MLP neurons of a small language model. Each row is named by its layer, matrix (gate and up: input weights) and neuron, and shows model dimensions 64-191. Each number is 200 + 30 x the weight over its row's rms, rounded and kept within 0 to 999. A neuron's up and down rows have the sign that makes its largest values positive.
After each neuron's rows, "fires on" lists the tokens most often at its 100 highest values on Wikipedia text that the model never trained on.

L3.gate678,141,211,223,159,234,188,148,223,189,217,182,208,232,215,195,220,188,203,149,246,195,225,213,191,154,290,182,272,216,216,222,213,204,210,205,193,151,190,244,198,191,203,210,197,198,154,198,192,175,207,184,216,259,161,207,160,196,204,237,187,179,268,232,159,198,222,200,230,186,248,190,187,165,230,204,188,128,225,145,170,232,216,234,182,202,239,186,217,230,201,188,168,208,270,165,218,167,209,182,171,135,197,247,173,197,266,265,174,248,205,197,178,218,188,244,213,194,224,245,216,248,229,194,254,215,189,158,222
L3.up678,174,213,181,208,188,238,178,189,184,212,154,274,219,228,162,241,234,223,160,216,207,152,176,196,176,186,188,185,173,226,196,246,221,201,218,227,195,203,189,216,256,180,231,197,146,153,186,187,198,167,154,168,213,221,239,167,159,181,215,193,181,182,205,173,263,170,177,182,225,218,200,223,265,220,201,161,166,188,228,175,270,222,196,227,215,239,162,206,221,223,182,252,248,199,151,171,191,229,193,199,225,147,267,189,164,193,172,207,190,164,206,215,197,187,138,249,208,159,191,250,242,228,193,198,202,202,218,239
fires on: " |\n", "|", " |", "\n", " A", " son"

L3.gate107,162,196,163,203,257,181,183,221,212,159,193,173,196,225,204,193,222,206,273,172,184,170,250,183,201,191,213,219,205,145,218,145,197,237,219,211,157,198,195,225,178,189,211,189,193,191,221,202,156,187,209,188,161,214,174,197,176,181,223,251,237,189,215,230,216,204,186,192,245,204,154,234,172,178,186,218,259,231,223,206,238,140,212,171,218,210,204,228,169,165,186,223,192,180,214,179,228,259,267,176,197,233,187,220,224,146,165,126,187,132,163,244,176,164,182,183,164,179,186,206,174,177,136,217,185,166,164,225
L3.up107,167,191,191,245,182,160,198,206,159,184,132,221,153,225,193,228,171,214,258,221,172,154,168,224,264,223,178,175,209,164,244,165,223,264,197,213,225,171,260,176,273,172,186,209,221,259,198,233,199,212,185,171,188,235,159,208,161,212,229,207,263,184,222,186,217,119,170,188,234,227,198,225,211,202,203,198,218,203,192,199,220,167,191,199,206,201,176,186,206,197,251,211,195,235,245,206,165,217,226,233,162,188,230,214,197,157,221,179,194,154,140,192,152,186,236,158,195,191,218,179,214,210,193,190,151,227,203,150
fires on: " and", ".\n\n", ",", " as", ";", " however"

L3.gate571,201,179,168,218,181,207,174,270,161,245,202,150,268,163,220,175,243,244,212,170,192,230,135,181,203,249,183,234,156,211,202,207,164,223,243,218,215,244,231,230,177,208,238,180,185,265,222,176,139,196,168,243,205,178,180,153,164,216,227,192,208,210,197,225,145,204,142,245,162,232,235,195,158,197,203,188,183,205,209,221,205,195,246,189,221,206,202,200,210,217,198,205,201,189,146,228,136,203,230,172,202,238,173,224,203,250,188,167,263,208,221,212,174,211,183,180,209,140,154,202,215,198,208,231,164,186,173,224
L3.up571,247,188,221,187,191,212,191,201,177,236,188,257,226,221,164,206,190,210,202,205,218,242,152,148,246,210,185,180,135,153,200,143,212,184,157,209,191,183,210,161,223,209,217,167,218,233,187,178,159,177,208,143,208,253,247,225,184,248,264,175,215,181,184,193,196,163,191,232,209,275,247,190,250,195,209,216,205,228,216,169,208,156,174,214,220,122,204,179,208,190,183,238,172,211,222,226,220,176,221,211,215,189,186,175,166,230,192,258,185,223,190,200,175,179,163,223,203,180,225,175,160,141,234,165,227,176,178,166
fires on: ",", ".", "==\n", " and", ".\n\n"

L3.gate755,198,149,175,166,233,232,190,211,167,212,210,150,236,203,214,186,181,205,194,222,205,199,180,251,184,209,184,230,220,226,219,188,169,226,237,218,224,207,165,275,230,132,195,190,181,240,178,266,193,202,240,179,188,179,178,227,229,221,276,221,205,189,231,233,219,175,160,176,224,235,162,164,218,214,195,223,182,204,223,228,270,189,175,237,193,207,206,182,241,192,187,168,199,226,267,191,218,244,207,251,169,223,180,212,184,231,198,215,153,244,208,214,174,228,222,164,202,192,180,205,182,222,230,209,225,227,188,176
L3.up755,257,143,182,154,248,187,233,171,206,193,161,164,256,226,224,176,216,195,182,216,194,229,161,209,161,196,227,261,214,180,220,204,185,230,213,194,212,169,155,243,172,148,129,221,190,177,199,220,188,200,220,160,203,201,153,190,238,248,228,160,232,225,191,234,217,182,179,145,217,216,230,214,205,177,220,233,214,180,143,160,191,224,154,193,189,194,170,187,208,162,199,207,141,208,224,194,192,192,141,212,154,171,176,288,210,210,149,205,231,223,175,190,197,206,188,184,149,187,215,210,207,200,215,173,240,191,165,184
fires on: ",", " in", ")", " by"

L3.gate589,205,178,223,218,216,163,206,180,178,203,159,144,199,157,228,166,188,184,173,213,150,203,204,206,219,212,201,170,152,212,137,211,230,190,148,211,176,231,166,188,202,207,223,195,165,256,197,218,194,197,210,181,144,174,219,178,173,181,176,214,240,203,213,243,181,213,242,181,169,213,103,221,181,207,163,168,168,162,151,157,209,197,171,227,190,219,207,236,230,210,247,238,141,247,268,207,178,249,200,214,208,197,212,203,196,223,187,196,133,134,258,190,186,184,198,171,141,206,213,191,190,187,168,172,159,224,186,232
L3.up589,116,200,231,179,242,190,233,204,201,213,155,165,203,232,214,247,154,208,172,199,179,177,185,243,162,255,216,210,175,213,185,228,190,267,230,191,185,237,187,188,202,159,198,204,197,209,194,217,179,174,202,189,183,213,162,184,210,216,189,241,172,188,195,207,215,155,212,191,198,222,228,169,209,176,226,217,228,181,235,130,232,193,208,192,218,219,217,200,186,203,173,226,239,227,170,168,201,183,210,212,178,233,193,197,201,219,219,178,167,219,187,223,198,190,154,246,210,216,154,166,181,204,185,208,212,267,204,212
fires on: " at", " for", ":", " by", " with", " in"

L3.gate345,201,166,193,243,224,221,210,197,235,237,206,194,220,187,160,173,161,170,121,252,225,227,231,131,220,235,228,168,215,213,210,190,232,232,179,230,143,203,135,210,225,240,173,165,148,235,208,209,153,185,185,220,180,175,122,182,213,132,189,222,235,239,234,160,246,238,198,173,191,214,206,179,153,196,195,197,228,194,237,164,177,186,213,225,192,249,229,200,233,180,159,217,170,148,197,203,188,190,166,182,197,233,158,194,186,207,173,220,203,174,212,227,178,166,174,227,182,194,176,134,209,214,173,270,184,233,203,187
L3.up345,198,198,215,229,185,201,230,278,228,219,216,185,255,205,178,179,149,157,199,200,195,226,188,227,155,216,155,219,168,254,139,213,181,206,176,167,186,151,205,240,147,188,226,176,236,199,221,199,179,154,219,210,173,217,169,140,213,200,212,291,209,216,162,223,153,229,233,237,156,267,191,186,157,219,208,186,134,232,142,202,179,185,169,204,260,177,175,229,222,229,198,193,228,188,229,186,220,196,251,217,133,209,266,201,221,173,228,259,179,216,234,187,203,203,228,211,192,258,152,238,243,208,236,195,204,223,214,181
fires on: " and", ",", " (", "\n"

L3.gate22,172,168,147,212,118,189,166,255,252,185,176,230,220,248,189,230,180,206,205,240,170,240,204,181,202,218,152,166,218,247,243,231,224,212,169,210,206,191,193,201,180,208,154,171,204,251,176,228,211,234,181,144,238,149,153,171,216,239,175,188,144,197,208,203,184,209,148,235,203,195,226,165,229,204,192,186,167,164,172,209,188,205,243,199,214,153,197,212,181,167,200,229,196,199,271,193,216,195,191,156,208,206,138,240,236,207,231,206,181,201,274,161,219,189,191,176,227,174,188,192,210,224,220,209,181,178,167,183
L3.up22,209,205,202,215,183,193,193,225,191,192,201,235,258,217,181,207,171,247,162,190,189,211,209,231,243,178,172,261,225,167,265,197,221,189,160,210,199,158,265,168,132,200,223,171,210,186,152,189,163,208,234,174,174,135,217,129,232,226,228,176,215,177,209,154,234,174,208,222,174,168,196,222,256,183,213,216,161,243,196,230,216,210,243,197,161,173,146,184,196,185,177,229,212,258,223,173,148,204,224,160,200,219,182,198,165,184,176,223,187,178,256,199,188,209,158,203,176,172,156,214,217,176,192,215,181,240,163,200
fires on: " |", ";", " /", ":"

L3.gate698,218,197,194,226,186,170,212,195,189,214,175,135,170,164,208,193,198,209,224,221,180,230,227,203,221,278,221,182,235,197,225,271,191,211,213,222,185,163,226,215,222,166,167,181,147,205,171,221,232,210,224,165,184,229,159,213,227,200,235,210,174,179,232,211,210,228,195,211,198,139,187,198,203,203,221,227,254,219,189,204,250,212,208,212,221,148,238,200,214,205,223,212,155,237,181,255,245,182,202,220,150,241,182,190,235,154,178,161,189,203,169,183,195,191,177,203,231,156,211,198,143,185,171,179,230,220,227,254
L3.up698,198,204,126,162,211,199,227,193,206,201,226,197,175,246,228,176,241,212,191,134,196,199,195,200,187,235,176,207,240,213,225,257,217,188,177,154,213,166,191,235,141,229,229,212,219,193,256,209,213,209,181,168,219,245,207,161,199,160,197,210,255,225,212,158,177,209,230,185,211,166,245,222,183,221,188,208,162,179,209,158,192,191,149,243,178,182,188,198,201,223,233,182,215,238,170,159,187,187,177,232,167,157,194,256,155,220,158,199,181,177,126,279,126,181,205,233,221,205,199,195,177,205,206,177,188,221,177,193
fires on: " and", " about", " half", " times", " to", " hours"

L3.gate1171,161,226,179,251,213,250,197,187,198,202,229,174,211,220,225,198,155,220,166,240,181,156,182,172,252,227,202,246,199,258,168,189,217,210,134,242,206,243,167,223,206,230,161,223,232,165,245,198,191,182,239,243,218,192,180,242,172,231,200,163,215,241,241,193,188,237,202,136,187,187,169,155,200,233,199,234,213,214,184,282,251,191,223,141,236,219,215,201,230,216,163,214,167,190,187,183,159,224,181,133,187,222,226,180,223,203,194,186,164,210,215,202,238,163,223,161,183,205,242,208,204,174,193,212,219,148,220,173
L3.up1171,199,197,153,205,216,205,208,172,233,220,245,157,208,150,213,240,251,208,195,216,233,184,189,183,176,176,183,255,150,176,151,251,230,186,215,205,214,229,200,237,204,227,184,242,231,150,176,218,193,190,232,216,211,220,201,179,171,215,202,217,213,171,182,191,215,189,236,209,220,216,182,199,224,190,148,201,164,159,212,242,193,164,164,193,282,149,214,144,261,192,192,199,209,218,208,256,245,213,175,176,218,201,186,179,228,258,220,203,213,249,191,171,203,188,224,149,200,235,183,179,153,202,238,263,172,214,145,181
fires on: " |", "1", ";", "0", " Scottish"

L3.gate401,140,203,190,159,275,214,198,186,189,150,176,167,229,150,141,213,136,188,200,173,231,234,208,201,228,222,174,213,127,184,174,224,234,249,166,184,190,157,155,215,287,153,229,169,240,170,247,172,213,166,290,236,209,205,189,201,219,207,195,268,178,252,243,203,209,219,209,208,241,203,249,196,177,179,179,224,219,219,169,194,200,252,221,238,208,260,173,182,168,141,223,213,195,230,191,188,160,214,242,163,123,270,245,195,197,241,233,226,215,240,153,205,206,232,241,215,178,196,221,187,230,166,237,229,254,206,205,255
L3.up401,186,190,198,223,146,230,224,219,235,159,182,182,219,205,211,131,176,159,162,216,168,231,183,157,178,183,207,202,162,241,217,168,161,263,201,256,201,187,246,196,160,215,192,183,152,211,196,198,242,179,229,267,182,252,176,209,182,183,209,226,269,245,203,207,179,186,225,182,186,210,194,230,199,164,171,192,199,215,217,233,212,237,155,209,248,210,217,183,227,174,155,222,218,135,222,190,195,168,190,237,152,217,188,224,252,220,156,183,171,169,180,198,181,276,230,230,228,183,222,213,180,156,182,246,185,199,165,132
fires on: " a", ",", " the", ")", " (", " that"

L3.gate1082,177,221,170,196,150,188,216,223,227,179,242,202,220,209,157,174,172,234,178,198,194,163,199,192,215,216,252,183,189,243,199,210,227,262,158,174,177,166,215,176,192,208,224,181,211,169,187,229,220,166,235,178,239,219,204,225,174,174,185,196,238,202,206,189,207,183,215,181,202,269,240,191,220,166,187,202,192,190,207,147,249,215,225,203,201,212,216,156,177,178,192,203,187,236,203,208,187,223,209,214,210,200,191,221,264,206,196,218,240,198,227,233,184,247,164,131,235,179,147,229,210,197,168,162,267,225,245,225
L3.up1082,203,147,131,225,234,216,254,198,225,194,185,209,181,256,203,202,188,169,255,205,230,217,246,178,187,222,169,190,237,243,261,270,181,188,141,218,262,204,221,225,183,183,184,218,198,210,168,203,201,173,204,216,183,221,190,202,176,206,178,229,250,231,142,171,185,154,228,174,224,198,214,247,173,211,241,188,175,231,199,184,232,208,224,193,187,177,202,193,197,184,147,227,231,182,243,221,171,193,267,236,197,166,187,177,210,252,179,214,246,265,137,152,187,183,218,174,215,240,221,168,189,228,206,248,209,218,177,215
fires on: " and", " &"

L3.gate764,153,160,230,202,196,233,162,250,202,171,200,183,193,216,227,243,163,156,191,171,211,181,210,246,179,228,160,197,186,185,238,214,203,230,230,204,197,166,205,243,216,171,219,221,196,210,223,214,249,231,162,196,245,178,129,216,215,151,214,128,232,227,180,182,217,132,242,249,223,204,249,177,197,154,218,177,177,135,253,173,223,224,212,202,202,223,189,144,178,196,200,249,205,175,227,221,145,242,262,176,248,255,162,224,223,205,191,214,185,147,225,193,175,241,214,211,236,211,205,197,208,211,177,183,201,225,199,243
L3.up764,210,243,186,178,266,228,195,220,190,227,219,219,172,250,189,155,196,175,220,189,178,159,209,161,206,241,211,200,222,170,216,218,194,219,209,201,225,159,256,236,189,211,189,222,168,226,181,198,218,227,212,223,192,207,215,205,214,189,222,216,202,187,216,183,233,197,146,187,196,214,213,167,195,170,186,227,202,235,242,218,203,185,185,243,181,212,214,241,183,214,143,210,202,202,254,182,208,187,219,156,185,115,181,265,225,182,247,177,229,157,178,224,212,173,213,223,182,164,163,192,161,208,190,176,205,207,206,177
fires on: " in", " on", " of", ","

L3.gate652,184,162,185,177,223,207,191,205,162,200,226,217,222,166,246,184,215,237,213,183,214,210,214,238,254,247,175,206,209,174,256,212,185,182,193,183,169,212,184,193,225,190,181,220,237,216,202,175,128,204,188,179,167,200,221,194,207,233,156,184,253,209,131,222,154,165,205,168,201,207,225,170,215,165,215,201,192,268,215,195,222,168,199,200,191,157,224,188,204,211,186,192,265,197,191,190,169,174,234,200,207,174,225,182,213,231,192,200,206,227,163,261,215,175,262,254,204,193,247,161,265,193,142,145,222,186,245,226
L3.up652,211,178,193,205,185,207,185,170,175,237,178,190,202,215,184,204,194,227,180,169,209,212,165,217,213,269,192,229,170,168,214,224,195,219,156,224,135,228,225,233,221,243,171,243,243,202,215,160,204,171,131,209,202,196,189,260,212,171,178,192,250,233,212,212,182,154,240,163,188,173,303,212,178,210,204,204,240,222,144,252,193,178,168,200,186,186,167,238,213,229,183,230,230,210,231,198,161,168,166,204,140,184,237,195,185,255,186,200,265,192,221,155,190,216,180,181,145,302,167,193,265,220,202,148,291,207,185,184
fires on: " ("

L3.gate197,205,180,164,240,216,145,207,226,188,170,129,217,182,235,170,186,201,164,216,226,167,187,188,210,187,140,137,227,157,198,161,233,187,207,251,194,190,153,168,214,162,174,169,203,153,219,172,227,172,194,177,223,191,217,195,206,214,191,198,253,284,147,159,191,190,200,196,183,219,143,192,215,206,169,202,185,185,218,135,208,168,226,240,171,253,206,228,186,192,204,198,176,162,166,220,205,181,233,256,144,209,200,135,232,225,142,249,200,204,196,209,222,173,171,205,191,215,227,173,181,202,189,169,225,202,222,205,194
L3.up197,209,187,221,188,213,176,168,198,136,220,141,202,240,197,200,201,212,240,252,214,141,227,212,225,163,207,157,158,232,213,215,207,184,213,182,204,190,170,208,161,165,163,177,249,188,224,218,216,139,211,178,206,226,241,180,183,259,213,167,204,166,185,248,291,168,185,150,158,202,231,191,182,237,159,169,218,265,182,227,190,222,173,220,245,190,212,221,202,194,225,182,202,258,159,245,189,182,173,199,202,240,224,213,146,175,204,200,215,200,148,175,208,211,180,179,240,209,155,201,238,199,160,217,172,208,180,211,163
fires on: " of", "\n", " where", " for", ","

L3.gate719,187,173,214,185,217,208,177,246,278,177,188,185,221,240,210,172,187,212,265,176,199,209,188,243,233,239,227,221,173,196,182,217,266,235,180,190,165,182,189,215,213,254,146,249,227,173,244,182,166,184,176,183,190,207,179,153,171,248,179,234,194,193,203,170,227,240,193,224,209,216,190,169,229,183,207,179,244,220,191,154,171,222,187,194,198,216,194,203,203,196,198,182,194,193,184,196,183,225,216,222,180,234,165,139,209,223,182,228,189,177,192,242,197,208,190,201,148,177,231,180,167,238,148,187,172,135,249,236
L3.up719,193,176,145,182,206,182,132,176,204,255,188,141,160,213,189,146,183,235,204,241,172,198,205,218,256,219,155,207,200,167,176,176,197,236,174,217,225,163,213,209,162,258,199,174,167,209,165,226,123,205,178,197,227,217,160,209,231,204,187,218,176,235,192,193,179,181,250,192,190,222,165,189,187,205,220,190,190,205,182,213,151,217,252,207,167,213,213,190,270,239,195,230,235,172,206,219,214,191,202,202,200,213,169,194,273,154,183,217,198,207,177,204,187,212,222,184,269,140,213,182,219,205,158,167,163,194,157,210
fires on: ",", " that", " make", " which", " made"

L3.gate619,186,171,178,168,220,155,209,262,254,205,224,209,218,185,173,245,164,220,187,206,204,158,216,229,200,224,215,207,242,209,221,186,203,160,175,215,153,181,208,190,175,175,193,179,246,247,211,175,235,226,194,150,235,182,201,174,209,307,193,157,211,272,166,206,259,234,191,216,212,223,219,189,182,192,220,200,217,226,266,184,188,205,181,177,222,183,188,161,225,248,192,176,215,207,206,166,163,199,192,209,204,167,180,191,210,173,211,152,203,237,179,220,188,151,179,205,179,245,166,199,197,153,191,246,227,211,216,204
L3.up619,265,202,175,235,201,246,224,220,248,189,173,242,234,232,200,182,194,156,181,211,223,214,182,176,193,141,224,161,150,203,181,225,221,180,188,206,174,209,222,185,151,176,289,173,197,201,231,205,244,227,238,265,200,206,188,181,241,170,186,210,262,203,209,172,195,156,211,179,224,199,200,247,177,204,173,165,171,161,207,176,237,193,250,220,183,156,225,224,154,205,205,199,207,163,231,158,203,205,224,196,230,197,166,240,234,241,214,181,217,170,213,199,188,228,169,202,230,200,189,193,187,269,201,174,200,177,196,178
fires on: ",", " and", " as", "ce", "as", " "

L3.gate1060,178,220,232,117,166,216,155,182,182,200,214,207,197,213,183,179,173,208,278,179,162,201,186,187,155,195,140,202,208,182,216,201,208,237,159,218,170,175,230,254,150,128,159,251,184,190,142,190,166,159,234,227,171,202,148,206,187,213,187,216,183,169,244,223,226,204,208,194,253,137,251,193,209,187,223,206,183,241,254,191,181,196,195,208,262,231,171,247,190,191,184,192,206,193,204,131,144,211,173,207,223,203,212,178,186,241,195,137,184,129,221,204,199,169,207,195,243,157,229,187,166,163,143,152,191,212,157,234
L3.up1060,231,206,181,145,182,171,106,248,229,198,209,227,154,211,185,187,134,194,294,123,163,193,149,209,181,128,191,131,239,160,214,199,189,234,227,217,205,172,174,206,149,163,163,228,238,205,211,157,197,137,264,234,235,191,188,237,157,181,212,223,193,153,194,231,230,167,161,190,187,185,175,189,169,162,218,176,201,162,229,178,166,182,231,189,233,227,215,161,161,199,199,236,170,140,199,222,208,190,180,190,229,215,163,223,247,163,194,253,163,165,165,239,228,142,249,221,235,175,235,200,127,204,206,184,173,194,156,174
fires on: ".\n\n", ",", " of", ").\n\n"

L3.gate1259,217,270,207,173,244,177,234,176,148,173,246,197,214,173,196,184,215,159,231,201,186,206,138,200,209,216,171,252,220,206,176,189,151,197,198,198,180,219,234,188,194,211,206,192,174,267,191,186,237,237,159,186,203,171,150,161,203,234,228,178,219,189,171,231,205,151,155,190,204,183,200,219,167,110,237,231,176,224,204,198,223,177,222,211,225,144,160,204,210,188,200,250,152,184,226,171,152,158,242,208,223,224,171,153,268,227,157,219,221,216,250,225,234,203,198,162,192,211,204,204,172,242,188,227,205,212,161,171
L3.up1259,215,206,177,205,195,157,172,165,194,212,197,222,152,218,180,123,230,215,186,155,150,221,250,220,156,214,195,222,223,234,230,219,178,196,243,183,223,209,231,197,184,267,189,212,191,265,215,207,202,181,160,154,186,258,181,220,217,185,231,177,168,173,225,171,233,173,191,190,225,188,242,204,195,188,233,184,143,174,207,209,198,180,229,203,207,205,158,197,260,143,161,244,161,206,196,195,205,179,251,238,177,233,213,193,211,202,201,202,221,173,107,175,174,184,180,166,190,169,213,242,181,149,221,199,189,185,189,152
fires on: ",", "–", " ("

L3.gate1336,143,186,219,206,169,193,211,198,249,214,186,141,192,186,125,200,224,208,243,93,171,256,219,241,152,188,178,212,192,193,177,181,187,212,224,168,266,180,171,192,189,218,215,225,187,169,199,226,172,140,221,177,208,228,229,224,196,216,197,258,133,146,225,217,180,204,117,210,204,196,162,204,209,192,210,201,218,233,180,163,188,142,238,198,208,218,213,234,198,155,192,199,210,186,179,229,255,222,252,239,256,204,192,191,238,162,228,187,170,212,231,261,218,199,179,187,166,187,218,152,220,201,232,176,132,211,216,227
L3.up1336,153,209,224,189,149,179,169,177,258,222,195,206,145,179,142,175,209,163,252,145,171,226,157,214,291,217,215,228,238,214,227,194,192,279,238,139,218,165,215,194,194,230,220,212,189,200,149,208,187,137,163,167,223,213,213,250,204,209,210,213,182,182,212,240,189,175,91,173,242,181,249,208,212,232,173,187,166,203,255,190,218,163,262,159,197,263,251,234,246,202,189,255,186,185,174,242,240,233,205,291,241,129,191,256,227,124,180,150,185,166,183,196,200,203,252,190,186,197,203,161,185,151,211,214,194,182,230,157
fires on: " that", ",", ".\n\n", " as"

L3.gate469,167,229,208,203,202,232,258,195,159,191,179,196,190,165,188,215,183,178,224,183,223,249,216,219,235,257,219,233,211,173,243,234,191,234,217,154,197,255,222,218,208,212,225,200,198,171,232,228,223,188,212,194,201,129,180,161,192,195,219,196,188,218,193,199,203,205,175,192,201,192,245,190,141,207,178,243,183,225,221,236,233,222,163,239,187,269,260,228,166,215,192,166,257,201,242,181,192,216,165,178,198,207,207,185,176,197,228,241,199,104,158,197,131,169,179,180,197,266,150,191,204,194,186,207,197,190,243,220
L3.up469,183,207,179,233,211,223,160,199,208,191,179,221,241,181,228,231,183,161,227,199,209,142,202,243,183,220,205,267,213,168,234,234,162,184,189,197,199,190,230,167,215,185,181,216,174,177,198,215,197,223,197,185,207,238,162,176,270,191,190,233,212,301,183,158,177,228,224,172,163,228,248,232,249,130,159,194,211,223,198,251,252,161,219,192,192,225,238,164,227,217,167,183,197,222,222,245,165,193,172,190,184,213,166,160,186,172,177,229,200,211,168,167,161,173,129,226,195,226,194,166,207,179,199,214,134,177,151,192
fires on: " that", " which", " (", " in"

L3.gate424,230,261,168,198,159,169,203,195,158,224,223,212,164,145,203,244,228,216,212,211,166,189,200,190,150,164,197,159,221,185,244,242,201,214,171,141,230,211,174,198,189,168,160,193,221,228,194,234,178,211,167,176,170,169,163,186,165,224,199,226,219,183,187,238,176,186,191,162,225,176,188,201,177,145,160,143,159,238,217,178,223,225,155,250,155,218,155,181,186,208,213,138,200,146,212,207,146,184,229,189,215,207,187,237,210,158,254,199,201,168,233,212,236,240,222,212,222,189,199,217,217,208,231,197,151,199,151,174
L3.up424,194,180,198,215,190,167,181,278,210,187,243,166,235,188,167,256,192,147,152,207,208,208,228,265,156,167,212,208,252,164,213,215,229,183,220,205,181,164,216,186,230,210,211,241,188,233,191,184,228,194,174,216,118,245,215,170,220,254,213,144,221,187,244,204,168,216,168,175,216,216,203,187,199,175,175,216,204,223,225,166,223,219,184,191,125,163,188,213,217,134,229,196,226,240,207,218,228,207,207,240,193,175,179,190,238,196,121,196,205,199,255,233,222,221,237,174,175,172,159,226,245,204,229,208,194,227,239,258
fires on: ",", " |", "-", ":", " were"

L3.gate1050,195,136,181,173,217,198,179,226,185,230,202,169,287,196,159,206,142,181,204,198,224,176,166,172,147,236,148,204,197,222,180,223,194,193,212,191,178,176,192,177,201,179,231,227,167,260,189,193,187,204,266,186,222,194,226,203,182,200,199,144,216,189,169,191,214,221,179,233,199,206,177,176,197,193,203,187,150,204,204,167,210,228,177,177,197,207,194,195,197,131,230,179,249,227,249,177,186,184,249,222,192,258,217,195,193,252,167,152,143,187,199,228,144,226,217,182,195,244,267,205,243,184,166,224,205,209,234,258
L3.up1050,209,190,202,193,244,179,229,272,209,205,219,157,209,229,270,249,232,211,175,198,228,187,182,182,181,198,180,228,166,213,173,211,193,264,216,203,235,194,199,171,208,197,163,192,211,225,249,144,164,250,198,175,158,122,234,125,170,226,207,233,214,185,197,171,194,206,163,182,211,205,196,207,173,142,220,187,170,186,212,154,180,171,193,167,162,189,235,195,184,160,166,268,251,203,296,208,179,166,213,206,180,222,184,234,229,246,160,173,177,201,199,222,156,193,194,204,148,216,214,143,219,198,139,261,180,192,211,225
fires on: ",", " now", " of", " in", " as", ":"

L3.gate472,181,188,184,227,192,180,218,218,214,130,148,181,183,229,192,220,221,230,188,192,197,175,254,117,229,244,171,154,208,199,212,196,174,246,234,162,125,224,151,188,212,241,210,184,161,199,200,206,191,214,206,137,154,202,187,229,169,200,208,253,206,209,187,193,128,213,213,193,207,199,229,220,228,240,232,168,231,216,233,111,188,230,245,181,221,273,208,243,183,195,235,230,136,214,211,232,172,272,175,182,183,189,186,177,230,127,240,195,183,212,189,189,206,217,194,195,235,237,231,197,176,180,240,237,194,206,230,181
L3.up472,197,215,159,205,214,195,172,199,195,220,162,200,160,177,198,167,190,262,184,254,164,226,174,167,192,176,232,199,225,220,226,193,168,209,191,164,140,202,188,176,164,224,238,181,165,216,211,201,214,198,212,183,162,203,184,249,170,183,218,234,250,248,164,175,223,207,211,164,213,201,212,134,210,234,198,214,182,245,193,184,173,248,244,189,219,218,187,168,179,216,186,194,238,147,197,191,173,222,179,250,196,159,265,143,211,146,221,224,193,184,166,264,225,202,201,196,270,249,173,242,176,184,195,239,157,209,171,249
fires on: " and", " (", ",", " &", ".", " "

L3.gate1069,227,163,149,217,208,204,166,172,207,187,237,219,180,224,228,168,196,208,175,243,205,210,169,202,200,186,224,230,192,190,233,203,178,220,175,229,180,221,199,222,192,211,162,182,220,172,195,251,187,142,246,197,196,230,222,155,157,234,157,201,226,198,203,172,163,301,236,214,219,231,269,179,180,168,214,219,163,187,225,228,199,207,194,212,247,217,236,200,247,182,186,194,201,153,232,182,173,172,187,209,175,172,216,207,169,209,199,203,210,175,208,232,243,152,241,159,222,184,224,282,180,237,184,249,204,226,210,198
L3.up1069,213,214,167,219,178,184,271,185,160,205,226,193,216,166,199,224,156,182,137,235,210,204,212,202,169,174,176,152,217,251,216,208,216,191,234,193,142,197,205,236,213,220,160,190,139,154,192,217,188,209,190,224,198,192,179,225,230,221,194,264,226,176,215,155,258,223,160,184,233,251,224,198,200,263,223,206,178,171,196,165,176,228,186,163,207,208,159,234,199,163,163,202,256,174,202,179,165,224,167,214,204,254,210,155,216,194,250,173,192,231,196,210,204,216,167,195,190,184,170,180,223,219,226,193,228,254,206,211
fires on: " |\n", " |", "1", " such"

L3.gate676,189,178,159,172,189,184,212,227,164,193,217,238,202,216,147,203,149,231,257,199,273,126,190,216,184,201,201,267,241,214,225,221,192,229,228,188,262,181,211,228,203,198,200,246,182,171,206,209,175,185,185,151,265,152,245,167,203,157,139,219,176,228,208,210,195,208,168,256,145,133,229,179,162,197,204,167,263,169,179,150,214,207,262,234,200,191,233,202,186,176,219,196,161,235,152,232,208,255,214,203,214,225,148,236,231,243,206,206,255,209,214,201,211,217,225,213,135,216,198,185,234,178,234,239,234,206,203,242
L3.up676,186,216,152,248,232,134,184,185,229,244,220,211,228,228,207,201,205,158,186,212,243,205,147,164,224,240,196,151,132,170,149,194,191,258,193,207,171,186,201,200,223,197,178,180,168,172,218,184,145,198,216,240,197,219,240,164,224,195,224,239,203,201,166,223,188,211,184,165,177,223,187,203,193,275,188,160,166,154,211,192,202,184,206,156,199,211,199,201,198,197,187,177,233,199,225,161,188,198,238,219,271,183,196,200,205,170,172,206,208,218,200,266,155,238,185,219,208,178,215,236,213,207,247,154,240,161,218,227
fires on: " and", ",", " of", " or"